MLP neurons of a small language model. Each row is named by its layer, matrix (gate and up: input weights) and neuron, and shows model dimensions 16-111. Each number is 500 + 50 x the weight over its row's rms, rounded and kept within 0 to 999. Numbers have three digits each. A neuron's up and down rows have the sign that makes its largest values positive.
A block is one neuron, or neurons of one layer that tend to fire together. After each block is what it responds to, as a language model described it from the Wikipedia text at the highest values.

L5.gate4:594541503448611519506584526461515479510409511520556478534530558428505536474486492488593588479570489523426468497500530532453499523532503389475561488566536423527452495458518592439463518552564550497456453493442520488460499525524463523586418542575458505600585501447532414485542550513500394445
L5.up4:462452472494480541457476578393516564629517502462467476475480461465491481465450546491386503527501454435623564462543515435560501520503513587562434501571482453449509520469455557519514433584488510511501448511468549527487451473463519472437571462451500553528512525452451579393423509498541557482
L5.gate346:438528564464576494532428579488539594527530534490587462487432519504531464401445573464493529473507577405446498536485456504514451529424485419557496467573409545488506443507544571556444552516526516492494508458584508459519429489452459543516479470506609563503518553501512521479389501493457384504
L5.up346:477587526597520580567501487475494492465502518496555534513497439480469492411496566533524503469481564426506534515518435527419466574446449532522488518529457494481486485522595565528513520547447562553534487498578484496526474486588511568484588438472533556530557516493524517460499510504496370548
Description: Mid-word continuation fragments. Second or middle word-piece of common words right after a prefix such as des-, res-, not-, mostly c in describe and rescue; also " not" after may/was.

L5.gate251:552477479550542609470578356521561463513470565508536477480586473608533542454452637533553479465501513440422482470480570450519506434513455468543543522494540573399607517506542500503464490535517460568577466462463503552465513486588476553451503430464580467537485513518611523514480463473502587516
L5.up251:538515570583491491403403537481528493497490485427530432452522413494503578457501412555512478527500524496475416479451518497484530472457525537486453567415489551557435494542450599512489460471496600488482538497487421525454389560580484521536486487518481467558519446492626506562433490551503552475
L5.gate406:485475544492492498426527458439591539506505511451509505462441531529548445456460578554490440444519481526555468590616514442481522548399454481592401560463506553432482519483465463547534566459496458614455558405498443446408525559391531582430449512508511563548562508397591486519409505467514449571
L5.up406:489501478549548488490543445512601582543440440521482517455452489520586505467448500445500468492477469405564494553550508580477519466499501470537523528466566470537505477476506484538544465443442553493496459506409505435435526514528460437444492470499492540437573487452578554517569451501504506569
Description: Post-verb objects and particles. Object pronouns and particles right after a verb, mostly in narrative or plot text (take her, gives it, took on), plus word-internal fragments (ad-equ-ate, sw-amp).

L4.gate39:549506538555546555529502525498516475501468484494481476471375495476496510450529500459527524490511456517473516498488526452519491583466461406518414509461594522493594520609469559470403598448554488527580452481511496434510546509473431449539442455521586513556525555585451518484463539488440533385
L4.up39:490580590564530496442550520499477481513487486471457440498530572532536572458533492526579480562451511505448482519412533547409502560424490486523454577508582461449459517564557539490418466553539557464578473506447445524464447546508404491507571448570535607469630581443464435471413567521460463386
L4.gate77:474481416433566552513425544517510458507532574567488479500503559506536528461508516483569409568449485508453463487551462474425498576472521435502475501514497484489580522538359512499539566543620574512506500424490427518584551553444536554559485498496512584425529516436421592541502611563458500490
L4.up77:567443540488491547637404444525427507392440492463554432529475536423454505426467547623578550624574552528452530524520467459400442515491558464435493458525452510440585510556486562493479577494617475511478510508537590494521540418454424454514476496453528461507522507519523474432613524484497430530
L4.gate145:500457540528531532427383490487421492523471434574482425491403551421601572522548527481480502551568588515487454596470420421487465507505538490458530549421520487527562535504452500569461499440528534476459528530556434423483395519452421448459502480521547532521550523531503468589451541464509456551
L4.up145:589421505522592561463524481527436541562506442472537436519505576438541548604574537496585518531473533506476477500544515428435408490523532512398483502527533452494446476454478429504476577447477523456558535502499518414475443494453460480390559403518450589518575476577520567543528544467528490553
L4.gate158:564397539478543465507433530414531407490446537483477480451585521463432543462501460428591429512560520475460477406519475427529501557556455406510487503573487485520514474384535489506479418515457424406486410501526493556503507477424533485485520474426632504538503484375573444528507505556546500470
L4.up158:468513608491563570454631555412441520583565402461545525444577548497498550352494461535548533495522400559607502485504509509503453528470521566498489542472577536478485578437525549475552528556500469503489472518590541499543426550518467539423430479560512426499426482614522477517483412484393416478
L4.gate233:494477605507594562434454537530429493497524485490532432436506458573525519517523494474448462473472509467491460594455487497483466479512522440509547477506518573452477501499487519438546606431491494513570443575521498534567489567473450504475579533508598498547515530448530523460503443460540465607
L4.up233:614502456483487466526451535485459465491453492477522546458505525385516560450539498434484595502464521577512453492401458473505397466426531365552534509457536464456541441532449485439458510450542477485489440530561426470547475536462554528539482444490586461585530559566479525500404448456515487453
L4.gate308:538514421508551542576427446470520611410534533475479472437504529402472522527574534463450502517482477491542477574508506512440467541469485480415448577559555463480525507479478418541556395616482500513547471492407468512441532548501452548447476534518479417534507550440568379383542562484529478557
L4.up308:525589452478559648485484524483524490547544555621511475427571511521478548459538494463488472517571505524552533493407631549456500555454462591472568402478593503557481486505430542488559522502351521604567459460585549480520439510440541495445572509480536527414514514477448464392556484457513465495
L4.gate359:498525545570591371570547617531506564504473548535522468616577452481577541486508534543502574477476538564430557456505490501516490410454500397508535559478486449443505428495370542518531501535554513508483494520435505440502473560501534477453513470536574494475498355476520429536554503470498472444
L4.up359:475590478487544435495551519535537512456516452459588425453461494568517540464533440470537550421548568491481572484543444534509496516509477519523535535553492459443423465585392477493525517575559515468570400544505566559521444565424476447450510453449360506520552439390409535421575546446483409558
L4.gate368:415435450458439564454471542503465472538611479542445387467548503508483520508442491508483608505586486491538488455509534477477487534498473407449510416452424617548444553517452415567494487563448428489478471427422511491450536546471462516581621489434534531477507545514470475491468550517540451611
L4.up368:564556492502520658475467493428398527620496533529494494474601506428525436488488536496512613555496517540566472460543554476443516543512452571512489472451560570545540478478461482503495462497438542523502533599524545481402450569499474504504473526474538565504535424480562448428397519525514469557
Description: Mid-word fragments, table separators. Word-internal pieces right after a prefix fragment, like the c in des-c-ribe, Di-oc-ese, res-c-ued; also pipes ending table header cells.

L4.gate42:440526600535528578585527540481622572518549535454552465504509436480583604567483463483542401523512590482475522441560519544463567475456521517540542482511528399433533497488499616384577448489535560554544509492534413486426518477497496500412476455478474389553527488507533486631464530489506551501
L4.up42:458536448591436607423505529588512517558545499523446573515470432537453486511507513501468569555561449574493481447576516526460672532400518529537418407500509587558470545500519405480508499447481516545520572586538441484459507443506452410522400488541561519484429457465462503467454548498514534474
L4.gate50:507496526468554465469500475484550499500462409500492550437538553520542427481647553510438508486446431514422449547561420414491476516439519517570482559559497527457480399508572504520465518492425405518597433472428374543603497462496483553466570455536581524584562458471477502541516452489524460565
L4.up50:496522530554583441590498426482462626474505466494544533544504433492461524499528551472525486444485544506521618445507516563547485605521522511451528463520594425514529471470439455521548535491544468503607388449536528546459481413542458500464444396500450497378558493517465504528575502456471529536
L4.gate62:462428571546475484554532449479514519489482519436465560491496455408537458420530468427503419525566539564581439492588488514496501518458555415509541473527593474472578475557457510559483475488532432596481401489480487503567454501460516445589496434557481562481533508520571465520430453468483456592
L4.up62:458477466506501573528612514418430517569558409616542513427490435539570474538561540518596491476589521480547433478520574526483462456564477502559493483430526482486468545549464433487499537416448446490478497541522517548512450429474455567469460464548514498469425412502555464562476520600384570558
L4.gate74:465505474664536478478648464513512629424474486389456492561524448472505413598483543586498494572429546537571429456525482469482485454528486568493524435514507485510506452455537471505552570468535485493502441547519550545485468480506462423473527510466474459522496494583555456495502521414530493499
L4.up74:463575606533472490545581494499472536470521448516409592463464465430474545367535509442462519547403406531434504406451502506424419427499432472553513481461555477519442397445519520483543539509474477561505489404482451536484538516460523481430438464483412478448562609515586419441460475421462451518
L4.gate108:517489426511442553525506563453536520486529508476469396605469494617550489507454489520491506522518403538495499595543538524455581513426489419535559525509581592506560437578583397373492509582428536557547405464555452448451520477476531496515572489496517413533489471621490540557413471427563590527
L4.up108:443457496562441420551482659505475438433489523487544487491471491577569406546556551521548502477568508531531567460513505460448455502421500501488563612532503490470540465478401495556535435468577463645455501575506476538503469566503527513487522469529496430507451420471555545452474498465422471532
L4.gate239:462486467507540529510475486400557544554465414541528477502501447512559615490484380519524520566481501456489522536435474401583508570509441494520426481457474495539566449557453563524485565517468536628495470599546382550558494465483507522480442539540462382476446534483540470533519525452513521424
L4.up239:513524448505494560504475411468430445638574483485544503459526439462534509500596475453578514513497550550479479488477593461480507433373530498478450515427586539409460394525505460438486509426422529528501494487500517446524429520478445452485427489467470558444476464495578424534438520503439545423
L4.gate267:604549475532534488483541507442559482459520618448506403547504406526488477500571557503574472482468460432499435503420447501498494533508405464517400582509632472501452462521562505435535549455485565529464472442478519487452452497534478467463459486442389491527509558485506463522442490496491573647
L4.up267:460526517561460538469514558455557564458534478420488475489449501459565505432459584455460577518471467490448512489434545485542540554493537559519477522519536533479593422509466476569460514496502476546594425555451504437473507614469595535495473417542546432615483561519473507510503459503481523476
L4.gate438:547404558580502526523560483602548514407458499496518520536579539460487398584505479479538500468508543475443545432519448424383558464451472513566499483514497543500540567522419459542462458575503506554528421450505521612522523450534477408474568537434504450511530420461433573574406475398476469433
L4.up438:460507441511511527404478513540470597599529485476429516529474405535434496527545453516535490486644390484568497444576481489515404555542551492421457523442559468440502517465478365453508522473570411520485468431526617431544485500469514509471447422497427524445407452586603503550531574572429543527
Description: Post-verb complement slot. Prepositions and verb endings that introduce a verb's complement right after the verb or its object, such as got him to, destroyed by fire in, attempting.

L5.gate325:487440477589475600478589434469500482448525550496583488510469441464521510492570527487571477442511484485542496491486560392479580480521444479463513467484481484456554465522478417419566494503484526508481547477411464506439498529523394429474583510598589531510575447568514581534500466537528505537
L5.up325:571486512511489426495499468406492505564522491513522597492543508497407452548524501594513445440490361434507465500451494507458484595484536538534408536463527516514535544442571558557474418492481482503498537509377500617483498453491561468450475547436461496501559563490497539550445565534501524405
L5.gate335:468447498542491426528543493462487562428501555490532495556574447553567445489455507457602450553480543546541573547523541495602552483503513522583495462483459502447592459531488480579523469404462505448423494435392542477560468524564480468492504531466559531524547538421605468577485526418525471513
L5.up335:479482515521502547550561410472453518581476478516455534530486500505454497531447545562416488458488516520568517561508481537541410422544497507549479473489529618501500541483536409471398516527457577584520464411439504513514509493566530528538494518494466568623443559546519523585482461493453464494
Description: Main verbs in narration. Main verbs of narrative clauses, often after and, was or a subject, or their endings (-ed, -ing, -s): made, tied, offered.

L4.gate16:423535556486490445475495508506601548459523587555554446531543492449515490524530499395562488492441556462472537490497452487510524593529384513505487505522555531456498509463514528509478457471425480560506558467417407546470510535440535473506529473556537559468602526514477481590512492397432442497
L4.up16:556593415545540494467465461513506500446516432457459469478468427508506502492511552453561510493500518484568490468451455612551519509559545513492519372502470438480485510592504559539466556401498522449519513398438553513574619504524498491481577458494497481471545412524574575537557544533550485533
L4.gate27:469544500493556519393503469484531571511549578469564502529467472408479428515451584502566504489570427498501583574512506513484595509539418382508452432488623421456469568455456535528527492597442490500501554511472457452540416499477497481450448511471573511504467559504451475511453524583505501420
L4.up27:545481546540445537495542501443507359457508470463513449465411608523430474481416436496491531536517455493582443457518548487539581440544468492495497451577555562528636498507528447467590576509581431450483473465538497488532467501411441504453555501632426445529507548457525536449446525488566467484
L4.gate287:532460505461463458586486472438536553493526471541499491436480526442551418471511641538533463458513432497484510459528472403554519543491501477537496420463605499549545524490545441422486527517417421457567583505403515473477498448446508516465458471483465465417504450567617505527470481475466507530
L4.up287:534495386546490513534432463536617477451502456426500517472526526394570451423460481548580495518526543487414412555511510529552544513529483575554509439485596521573577553470485450496526523496386521501540560496495536466481442431413509444560523438500545461409492493487562628449527473515558500366
L4.gate361:471581462456524469572559510543554591481573417554494519590488569439521551488564462584559475469484480497543533595405579483537509573515556560522460498545498445519531542464560467483474511344429454408462557458445438546569515446448433517531515507512530481496521402475553465541532484507554538470
L4.up361:483504453504538478600357493466441455542531452469534452555423546430465536499428515588517488581516456417547495448462516505523408537511479551533515496570562483493421549484518557496472424428471511485451494596480559529525516591442488520544395546410541569565544439502595512481406420479482521493
L4.gate372:489494526498544511514539450504524466437510542473451453530527458555497500519471548462542508492561511472489469543546454458525534559540528442504528406507532491481515434532516465599462528441498522482469496441375613567469408463417527497516534485566372516522534500554523481541467505373449492525
L4.up372:485550511551542476526581487512466467496515517476505382602592526485547426492473525520580399515543553495449414523556435393504458493428526519448505424554513508439478472490453396517474611403442457551529548441459495511435501435457491484396457548555466598507471590545504542587560531475441477476
L4.gate393:514438503478473549511529477492484509505539543437480466517504530486572432525512520521565635486500451494480530457501645415516522481567353603516480504531519468464588521510476486450417455490561533430516481467476548636478432500474528519503499534547507502479501518462582575514468465400443487463
L4.up393:505454501545436481565530472519541479520494560435492490486435510539558413459483624489594586513515469503470493549590589356509503567557476678455477480502456511464538536499483472427537402480518502465555535485447531564429479465468561508520496528510525492481451394487563474586474496479413441494
L4.gate402:546485531529531446462455520508521404450585577493470544419431503549532548488461539520526505495491499474549457510436559399523443486567419483558480469521535526526464499507565447477565531468504488440541482447447441476465483568520493478476484553550532542440531474482551597511503475389462582590
L4.up402:571532490441529407442426480462533467457526475537418503496579608508489500527485488461456572488498496548513474479523528439463535544565516468585541530486519500511457569466484584566410499530494474523459497541464512442408545517444547471475433531494555594406515457609486555474598540557594503440
L4.gate425:468572562536479459463471529461554557468481494556417492530444474484441466536554603567457401423625570452511499494469499492512515491491454440524511534403569449477552415475495419499535513469411468436463521495511501377501490450491498499534551475501489494470506538586570464622415566525388447551
L4.up425:535524447539432410531531499359530462450578521574474444459520458487484516440507402405484448423509453569481525447452472541537458608498453472541532421470387454432484494459496476517524496535473551438396495470451478523491533501445531463512553584541558561463603514436486419463513495455464490493
Description: Main transitive verbs. Main verbs just after a sentence subject, expecting a direct object next, e.g. made (his debut), received (byes), obtain (a loan), gained.

L5.gate194:530491517460518515497478557495401545485544602522459484570550534498496510501420555569450496514477530593435436547595503377512487547520453465507469505508438550506532569538421424445466494548586495467415459455491507485435489457509544511487647540520519497499519582398538505493506526631465535559
L5.up194:570450490525453567493423452499530498415473561485444605528400450569587522502517460575490531471502490501477591447485541522508467497486480454613600509553428479510574500481525513563549450449483556533448410500511573477461566501480503482477424478478459505507585541534443543467479546493586571471
L5.gate195:456581460546425547587601523520501458448454517448414515421548478492518494443453466529488584542543442572610510451499508598511480526449523403416431500531520495535504536552615518471468550564526509507376449552455525482561588545546457493613569474520522506507469563497533467518556407530561494566
L5.up195:541570460552462443451552523548537468513555514549515509475573538500572553507539481534540485561464478485494378500440476429389533545445517616467551589546501501477486497467473454491536509432512491530497488537473568449473633505524511512466468553455498470528604498524543517625467552466540518467
Description: Determiner after preposition. Fires on "the" (sometimes "a", "that", "this") right after a preposition, especially "at", as in at the time, at the site, during the; also "Year" headers and "–" in tables.

L4.gate21:494469511506475519440465458494519496413525543493501539603512550385594506470478557558474523557568589444405543504446473496496517550485519562520500522531465417469638532539503539496523466595555517614530553545471534462382502536548603475555545528485502567467436517492562475566501527534465526451
L4.up21:556454498433506531508515456552565411461494458428481545571548489456475400478490519490537546501541583500488471482480501501526554454525495442523520443520452600507476509529561498523574419514544543551470532503461492509495503578475495507480494499453534563506465468545506460571513553583535599493
L4.gate66:486496491456478516397530578513600590458428496532527540476448599576495511618487531489447463541549530501454486498542483456530462433442435590451463572470483567441577435466461534495510544565592532556506507463466486469527511512482522487576528614547454425563531522494447584547524469545492528601
L4.up66:552433515510562460501548469461559612563531473540487505509450484547484446539509529473487488498473498480555499508500494512550469442541531566543435495456506550505378529494493627489585574475491562566422457570500482488422569511486540421483492510493528449527511462518422425427531537407460507523
L4.gate73:526498483491555537610467454529492430448596510468492446413471460519523502447531551515495540397505525518514621466499547530511502514419497503585420563504513572512477547533508391570477571505538494587463463484473487495421473505459479435542482444531488558499559446504532509536567479592462533490
L4.up73:466545433508472535516482532478530488576576501474391529532467487591399506514547538564504504455450491406546473529509543479548474502472512443533563381491481508621523527526587534456523452470529501447426540529392416645529495433573479471498527390560388492520534473551495443509566530474444481520
L4.gate187:481456510479459574485451499619467462452591437609506504478552488460533431526493479491475480567501483461546477514439483473557500530505572568504341483442406531545544539553480492390543489566500410556464498534435471447431443473430535474485598500473532481488594509538483486521522544562525506502
L4.up187:456605492502487583372479448503442483545520492512467507430543592539558376490485495499551432456524524509477552423573565480535389579426537460430411545518525535557476607546463506473485485523587502563479496473523532449481558454539460473448497493528486505571475510538527440500605463445600566518
L4.gate255:407515516487517588392512544493408528668523479558463526533442469491453496505576507461527451547558506461519492512576571457479394559564522533487555512578445606571575484495495580519567538577508525548392550508487632535473534573528391496474572498446393502454469453459491486569466530522518451535
L4.up255:459501446517458434470528591414532491436553555536567533449521449590547471583507486514453468401461503484497495391515418397493423499477450523477550589547507507485409476460451495443518551485468567570488530482372589530479552543487482599492537531435465487533502524425481559529527491564608568578
L4.gate282:546511419428535467484522501580495432514404441601496502444403558474549523470483435442474494457552446456488527404569450500483539435555458605482471464534403454482512526568499541460466487493530566420539455472463535551508556519476630529467548587507577520598479522513470446496574475430541599585
L4.up282:451586480522503479485509529580436569475428479593464530470527540482470575521503511481459387469562532403433437553510526400453409436438483486461463560463508489516526478586437572489440526526612524581409490526445531440483550464503494446594607579481572484507516525505419535517515477476549509461
L4.gate371:503545456505472626436496517459517431544519524485593591450526560467585487521401510549534535509519471504509542442421543483574499445548462531472546503596502508541550415499507516465489506537469485452569513542413504392489488404466540615413604590527489435512526574520501593419469529590475597471
L4.up371:507458371530442478544548517564435542476462558494379486547592524462392560480507567531478377451518560566484562496493550504477493423540508464471550485501463485515531473514585504480427516500604507521406499525574441399501474471421448549576487522448438516443457551565491457527447529554513499473
L4.gate444:546571537565400399481481418624485448536511396456437471496508514404437425395397481505499461459480514489557434563524504474453518533521488516481528404509480462504566594437413491460572476475559536415455463537501523482500468521562524491521542507506506439484506474481517455548551544437415494506
L4.up444:578610473479524545564612550571515497569574482465505503480460502511490456454519488549456455544478500463527512457523520458553483453488497520509482458490429515551607511523555600477545522502472501457505499515494470473555442423534476472411505439559538481527470369514504388500482460464418564409
Description: Articles before named events. Mostly "the" after at, of, or won, introducing a named event or institution, as in "at the 1970 Australian Open"; also line breaks after scorer lists and table header rows.

L3.gate61:528489521566542428515496531544514432544495519490533489411502476455539558514599559455590501560510438619391460489565562502414441572529493426440560508497538480488495455569512472461419524481501463451469534489366514467460419520434475489426459486561431493550482547530546529503465554442356418515
L3.up61:392520552477637445521603498497443454536485415452454508494459547449520468516579528423556529554526592451461483570545431551480461420574526432381570490450573579495546479579531545476480572431401509455498451456484558549528435540440468517460555565573439417470488447455547532560522590490459494555
L3.gate150:501469543479471586532491484528504523512528534449465507532565453497486541500536424602493377468569486556515504510498537462487488413487456431551393483485536517441632427493521440392501483471530491564470487386529503526546425557500567513510403496509509511407580475481467443484474553469480510425
L3.up150:543459530616487515564500466502467507493560512456475616444539567523526474433455444592482475466461491512469530528507491608492552538455489420512426575472592470505523472427515489470490432511544493455503514458502441508515486446463509543502448458489473523358489509474400536547520512514406409467
L3.gate348:492513590495494417559494452629553529499598445448486537523464453546374466487481497459437487480405525495458521522468515416540469618432564437429420496461621542498535493497618494449467522456527486510520536527393504479505443505509505465469436485471500457515581570586557527443516527500528531569
L3.up348:462520497595510495560512391540509492543373456555420533591482488508551486479414404465527442445449434530467442480471510474530452566479507471469445533491469476570627419533577558536502526444549506489464456526509457574421471416487481511464435475521472473472508495551485492416506512537562510511
L3.gate439:351465554483509418601552445515468482478537492457427537454494554452454455518523563577577404515549440486493503504523519482505480530479536466437466443480659522474517417506510501536473613491477422460461526523388486497469466420541550482414543495476559491461502482587528532532493562494419527522
L3.up439:555500438505462450424390532540584493556503511529498474485615494546529543536520548413473507441557499483426499478466559518542372463689459464409522520464512506427501613585476541450490407433540417563513417549548589586512477490491525560559502404490431528426458547514513546463462436576456509494
Description: Verb ending completions. Final piece completing a verb, often third-person -s in present-tense plot summaries, e.g. confront-s, discover-s, repudi-ate, indic-ated.

L3.gate104:615422545543480502425549589530497483489566475434511493431487475471444466546542532418603540516546506453566502547479441456504498554547564451494551557438463571480447582419537511426474505457497520489516512527488583559491499505407495443489523504455513530438558435497558499469483457460502409517
L3.up104:491484553501482475446559439561515559557528537451575520521532517493503487498456515487429502495507506447449604575582378475522565496491573470536550452505512502515481495461568405530538581532453515490480549525490472401450659524515496503490431467472362483468471461482571509483461446516486471424
L3.gate160:538499583395514471558458576460468524569584456557554412460540505498487536509530489425462576499526460500455509497545572400546511627520531465535421550501496510495480581479586522472471483533486383495473481359471430596467461555516474453506509540466584544503463354449496478538426395521442465469
L3.up160:551403441522369598452546547524395416576512451527550432548485473417468540510534495411479444435503529423562504478536521476586491508525585525482459461549431589511421534546527509492505559498471541426491498469565460540576433534491511492489548558522586494471491527424493481556446438462568510462
L3.gate379:571553456521515551531472487431471571569563595529500547479531556403573472525498552468413476475584585371518614456527451471544483491492471416455469488464479559492452465433474507486477502501427481490462511432507585522409534591501538443477566552502486486511557472582594539548432457568526422481
L3.up379:532487535480516488562580514470607483468555516507575619432505491457444560587535497449595553470492570514399429498542460489464502541515549487541552535519476502459539547518436555502459506451414556483553551589526469517435540460507487524590521506424569432455594497524582603445426521425442443562
L3.gate406:555551518510474578485565523557535512479482434419486500404592548516555467517498438524442486447527504451507475436527479516498421468357564365426495483484500488489495528518568561510552506479491569443505459400484572463528469540519503509433579535450423441468497447560529510447458401476477513558
L3.up406:404457466493481382496478556444549524547483516453566478510503479474514536462457501465537545494491622479455518462486366459555420527499467487501412482466450473547503491495384496536451469515537565471519567455516570375531496541534504462484505483464522507457543498532524508406437471390503445498
Description: Table header separators. Pipe or semicolon separators right after a column label in Wikipedia table header rows, e.g. Apps | Goals, Rank | Nation, Year; Peak; also list-item dashes.

L3.gate148:531527463513425549575448577423460498517484559490618472512532592435589596563505525533485499556464450580501490473447596442425592594548502503536430421440579548455451438459547547492469464472550413517476479437547509507561540542508505440513455509486570492558441544532642451469505557557550471478
L3.up148:521468579453484395485438477531473505545540492406471510444467557467476457500591486494535541529480528535455508505410506528599538490507593489500489389483540512570488563553650492494477528493487467520447577555445457455490579570425524514478548570502570506582495570498463514529445400481490559518
L3.gate162:553480441490499483619461481539559520483514404546494587439464483530555353475366510478534512520547508547517526448414489477526592528535509449512521505498539430490468531545620500484514490536474562562532458425481580523417542425475534474502485507571637508570423433587408544413465494482515554462
L3.up162:492488538475497496570465506455438443464503431509492515505443522488565481443331559487497507460480491556510516492495512434433529612594499570569460554576592393481543527592569558535460466501462486473477530552458502467413498383524457499559458497470536585576439506501450541491507432474622427448
L3.gate189:506508469462484517533506432519448426458599566515508514472465416482470484437532510486493464450494434501458468568439446521526483562569504510475506364542481527501465447452469414505537529469413517509530551353398536512525496504471480430447552558475511590579520510464552463402532495543517402537
L3.up189:476472545474417487511446472455465555544534447545541437416439490533511518546595534534428561477536500494561447425352545482469580507512518456479419488464548486434558525455500495531477564445441530531486510514554471493616538489486445450578485557490432529336512482434540471475521443483501500508
L3.gate408:488477563485527458632523554464541478480533497437506545491497560570563507527466530481498506478510360495443534514518521464471555553572503516568442426462533493614576520573553538530572550518450465437565503398364497460450492502431418526395494557541437532548499518534566481527475553442491534483
L3.up408:515603465486529424555484487450517552466544490461519541533449545555612556529500502472467542513458434454467514538487560484600589551520477538500441479526516540490396423544527499499512528471430505511426481539569486351419541487410412535624524481505517496475499476554496598518549479501541579457
Description: Main verb after subject. Past-tense main verbs right after a person-subject in biographies, often the -ed/-d ending: he fled, played, left, won.

L3.gate146:492508466451578567495485444372488523485551548616526434423532530502562536468578523538470397436506545531541522515501477476485478494474607448488465481514397460555533534500519551454466560541567485532524578481527424480476449436494461453449480435467489558492468425512483490495517527514531478465
L3.up146:441587473507563519422461572453479540549535491587465469482520518576508474492494456476505406442566458534491511423498446567452423514515546455561536480492406513442503559456459552536485597490520437603439449451484501553512552393476473496509532478555403572455564429449505492466520471561407485515
L3.gate346:504432539457513480438393418408503472547474484453501402419592538419402509474504469541436515433458456493514379539493545605596436576453568523531442492650533597562488459489527505444417477552445534564429471532469473522532541472448511529527526567480443555545548482548543529504477478500463491500
L3.up346:482454506525556506489498382432523516530592531557493478482530572573507445474534492529569521417540464457475442538533471502522571529413548458529478539563529565519468417583433482488498541484504522499531497497519465530512459537603557568528532405461386547532511543483572336432505497442492534451
L3.gate392:504444460429455478462477427380492508510484525502610419457424420495549548549528490502491549478512506508525449535553568517504567506521489476567375537600472473456471461470402551473522496549361576480433477592562459570499460577500504411567484572567459518451524530483510528440501452488449481539
L3.up392:420479508434469546468536505406435444512535488588640461456459488461446415426589463471486452390478444550414525496552529488521418487513508456623429466524434430517489455535493487487509517507434577545566493495458549482555558474518546442459550476538477570526470446545538436487485482535410486502
L3.gate409:521460508579553529456473480495499476550535545549489434446516441537596418476601615617538476337472469457473511494531502527478389485486528425482466496478454552511462481431513470478514542510511476542508502497398466447457495427485470460476542561531576571460481500515456544458465466537392449486
L3.up409:449553458474492584558495500517450517549515460573561439489467450557506568477460443592556340525488536569511580496470518466466459523436524479600465502529482478481503522530464493488517522497437470453532470464486492511413439548507513510499495424460596632499533550524520426523507444535459552617
Description: Adverb after copula. Adverbs and modifiers placed right after a form of "be", mostly passives, often the -ly ending: was presumably, was eventually, was easily.